Weights of a small GPT-style language model, trained from scratch on English Wikipedia: rotary positions, 599M tokens.
MLP neurons of a small language model. Each row is named by its layer, matrix (down: output weights) and neuron, and shows model dimensions 192-255. Each number is 200 + 30 x the weight over its row's rms, rounded and kept within 0 to 999. A neuron's up and down rows have the sign that makes its largest values positive.
A block is one neuron, or neurons of one layer that tend to fire together. Before each block is what it responds to, as a language model described it from the Wikipedia text at the highest values.

Responds to: Sentence-subject end. Fires at the end of a sentence's subject noun phrase, usually a comma opening an appositive or aside, or a name's last piece: "The project,", "Madonna,", "Carvalh|o".
L10.down67,167,217,199,269,152,193,213,192,282,230,196,192,191,175,198,232,237,162,219,260,182,201,213,193,174,208,126,218,195,172,229,206,211,190,190,217,237,228,159,184,187,232,207,249,178,142,210,214,248,173,236,187,236,205,177,185,206,252,180,198,170,192,203,215
L10.down160,170,181,221,196,165,229,174,231,231,260,217,211,217,194,178,176,186,172,201,179,226,186,189,167,251,220,152,226,254,202,195,165,175,212,187,197,220,251,204,167,222,212,178,122,243,197,187,200,207,227,194,224,203,208,195,188,202,175,211,168,205,221,201,222
L10.down187,222,198,188,177,204,209,220,199,260,220,195,218,167,178,241,227,253,142,174,206,187,204,187,194,232,166,251,150,174,216,198,193,224,228,238,191,144,179,247,153,159,189,223,219,209,149,187,205,217,213,220,264,198,185,279,240,206,145,193,209,158,190,208,254
L10.down285,176,224,215,240,215,219,201,174,166,163,193,195,165,233,166,251,195,188,200,201,144,243,167,144,195,181,207,213,202,170,245,237,178,210,182,147,211,213,161,234,197,214,164,231,184,177,199,216,237,200,203,137,196,200,200,190,147,219,222,209,182,202,234,192
L10.down403,183,205,208,244,197,224,189,186,218,207,184,215,194,192,193,169,196,210,227,177,195,239,199,173,263,178,196,223,189,222,134,186,165,196,241,201,159,195,195,136,162,307,218,220,162,210,199,240,244,231,202,212,203,185,245,159,208,200,230,218,227,203,168,188
L10.down517,168,210,169,203,142,233,201,167,132,205,172,150,191,220,186,240,215,225,185,140,237,216,186,246,243,212,145,235,235,161,210,231,192,224,201,218,228,199,187,172,184,239,209,163,190,192,185,184,155,189,206,140,196,271,191,186,240,193,173,258,186,221,228,255
L10.down529,213,216,213,212,168,248,183,224,191,234,213,245,213,194,213,211,205,244,226,202,212,182,185,186,225,183,165,225,165,127,228,231,233,174,188,176,251,182,185,215,160,212,213,167,186,225,181,192,205,210,215,218,252,177,213,225,214,172,258,201,139,198,200,198
L10.down732,167,212,242,142,216,240,204,176,218,196,227,187,183,136,203,238,218,141,232,199,227,182,199,189,175,207,261,216,211,196,145,246,229,198,225,183,180,235,201,243,182,214,226,247,220,222,253,162,189,174,258,159,180,244,191,185,236,178,217,174,194,208,226,221

Responds to: Date range connectors. Dash or word linking a start date to a coming end date, mostly the dash in biography birth–death parentheses; also born, until, to, on.
L4.down138,185,196,210,211,164,227,181,175,222,211,178,222,223,233,168,190,224,167,221,149,169,164,247,177,172,204,198,202,173,203,143,189,248,157,210,175,162,221,154,220,190,208,186,173,211,183,207,204,212,217,223,234,162,189,195,192,183,177,213,158,201,194,151,148

Responds to: Numbers starting a quantity. Numeric tokens that begin a number, most often a day of the month, a range start, a time, or a year's final digit, e.g. 14 May, 6 to 10pm, 194'6' to 1956.
L10.down213,213,193,205,241,165,156,232,199,198,233,204,192,177,208,184,204,236,212,212,231,224,191,177,253,165,217,228,153,231,188,185,170,209,197,240,217,157,159,208,191,209,195,220,191,165,206,185,161,249,208,216,151,182,174,215,196,201,202,175,227,231,202,187,198
L10.down257,185,156,221,190,188,193,268,185,267,221,180,226,186,224,179,161,175,247,199,220,194,154,225,255,214,166,144,267,214,249,234,224,213,178,217,185,185,140,205,165,199,181,261,162,179,181,213,175,225,218,170,171,179,196,217,209,160,164,200,154,256,209,210,211
L10.down383,191,261,196,209,167,196,200,229,180,134,257,167,191,199,215,254,184,213,231,165,230,208,211,165,175,201,217,261,169,185,200,152,263,138,218,220,218,241,147,191,132,217,209,228,233,222,157,264,208,178,170,181,217,195,170,210,194,198,200,168,220,214,224,254
L10.down451,195,162,194,241,200,211,208,220,237,181,175,274,212,202,185,219,204,150,207,203,220,163,204,152,236,237,217,207,179,198,199,185,230,258,174,181,176,234,195,165,170,237,198,143,237,158,160,134,137,198,147,240,148,167,191,185,220,192,160,152,206,220,231,156
L10.down464,241,175,218,212,141,212,179,200,212,212,172,149,189,227,204,189,241,219,210,215,160,200,218,267,192,220,229,231,200,194,201,143,202,236,207,216,182,203,230,206,199,161,134,229,186,175,204,226,228,164,200,228,159,188,241,202,222,215,189,239,201,177,190,179
L10.down522,228,189,227,247,180,239,201,167,142,199,208,180,226,194,80,200,162,207,239,187,172,159,241,221,240,159,249,158,188,215,170,208,192,165,179,225,230,240,185,175,212,226,221,184,204,218,212,233,195,182,216,199,170,175,187,211,167,193,208,182,128,235,254,221
L10.down554,223,202,213,222,211,180,186,132,180,165,227,174,159,222,192,203,206,188,225,197,192,193,217,251,211,150,199,218,209,193,222,229,257,208,160,195,168,183,179,238,235,166,230,178,195,196,200,228,214,161,187,197,182,197,185,150,237,174,224,187,227,202,211,192
L10.down702,237,153,231,181,203,156,175,226,217,176,158,192,203,190,218,214,184,194,181,251,179,175,228,267,182,249,210,199,227,253,200,193,220,179,199,178,223,254,244,215,189,156,184,206,199,190,172,199,176,178,193,177,179,206,174,208,192,247,206,186,216,171,224,153

Responds to: Start of calendar dates. Day numbers or prepositions just before a month name in dates, as in "on 7 February", "born 28 October", "as of 2025", "| Sep 4".
L9.down87,196,206,216,212,199,176,188,207,227,169,171,285,184,140,209,180,223,189,189,207,177,185,192,254,166,202,236,166,213,224,238,227,200,264,197,208,163,198,173,176,152,248,216,260,183,212,162,172,197,211,168,241,236,165,211,191,222,239,201,245,171,213,206,188
L9.down145,144,236,209,216,149,188,222,228,239,237,189,186,155,236,210,196,179,201,192,174,143,170,190,217,198,187,140,182,191,204,213,171,226,182,232,177,193,180,170,189,221,245,243,221,197,163,198,176,157,207,175,229,136,205,223,158,154,300,226,196,166,185,182,182
L9.down235,180,140,207,243,165,145,206,163,195,140,218,214,225,233,189,203,170,237,206,220,231,206,216,186,230,222,235,211,292,171,204,195,222,172,181,216,165,219,227,227,150,242,176,189,194,236,260,199,198,197,186,189,267,217,166,198,179,232,193,192,196,154,243,203
L9.down315,215,198,198,183,227,183,239,144,216,191,211,184,186,187,155,204,222,154,217,212,164,165,208,166,204,225,204,239,214,174,236,178,180,127,206,232,178,196,213,183,196,182,232,160,203,216,220,253,203,189,183,191,204,187,227,173,212,265,217,236,180,236,172,214
L9.down361,227,206,197,216,194,164,244,190,223,237,185,214,158,170,201,187,173,212,193,248,186,199,156,170,179,179,185,196,249,203,279,194,205,153,162,160,188,192,188,173,223,166,232,243,220,159,232,257,162,189,231,166,177,130,199,186,228,213,254,228,237,214,164,192
L9.down420,217,209,178,201,229,202,205,188,218,117,188,235,210,199,162,194,217,203,218,214,252,225,198,218,173,221,248,221,275,206,222,237,223,179,203,270,204,264,178,170,212,117,199,210,169,212,205,194,219,177,213,184,209,177,177,200,194,219,215,211,244,258,197,187
L9.down616,232,207,213,203,163,252,215,200,218,233,210,186,189,208,181,228,186,183,178,184,160,208,164,224,206,193,172,218,150,175,227,207,205,186,180,245,202,218,183,208,162,244,242,156,205,171,242,211,203,208,202,195,221,190,197,174,199,187,154,137,193,167,268,218
L9.down767,111,209,241,224,212,202,212,205,202,148,210,250,185,223,229,178,214,183,152,216,202,202,205,163,247,217,206,204,224,179,182,211,175,151,190,211,185,217,198,206,189,239,186,177,204,176,252,265,197,235,170,192,260,188,228,173,224,221,203,213,226,247,195,157

Responds to: Relational prepositions before entities. Prepositions and verb endings that link an action to an organization or party named next, such as sold to, bought by, in cooperation with.
L4.down619,195,152,161,207,195,201,107,234,202,208,196,177,208,204,184,191,216,164,197,185,212,241,210,158,206,139,187,231,207,234,197,167,148,195,202,242,251,185,210,198,235,200,200,170,211,208,211,202,161,200,183,209,192,193,139,239,254,269,215,224,172,139,227,226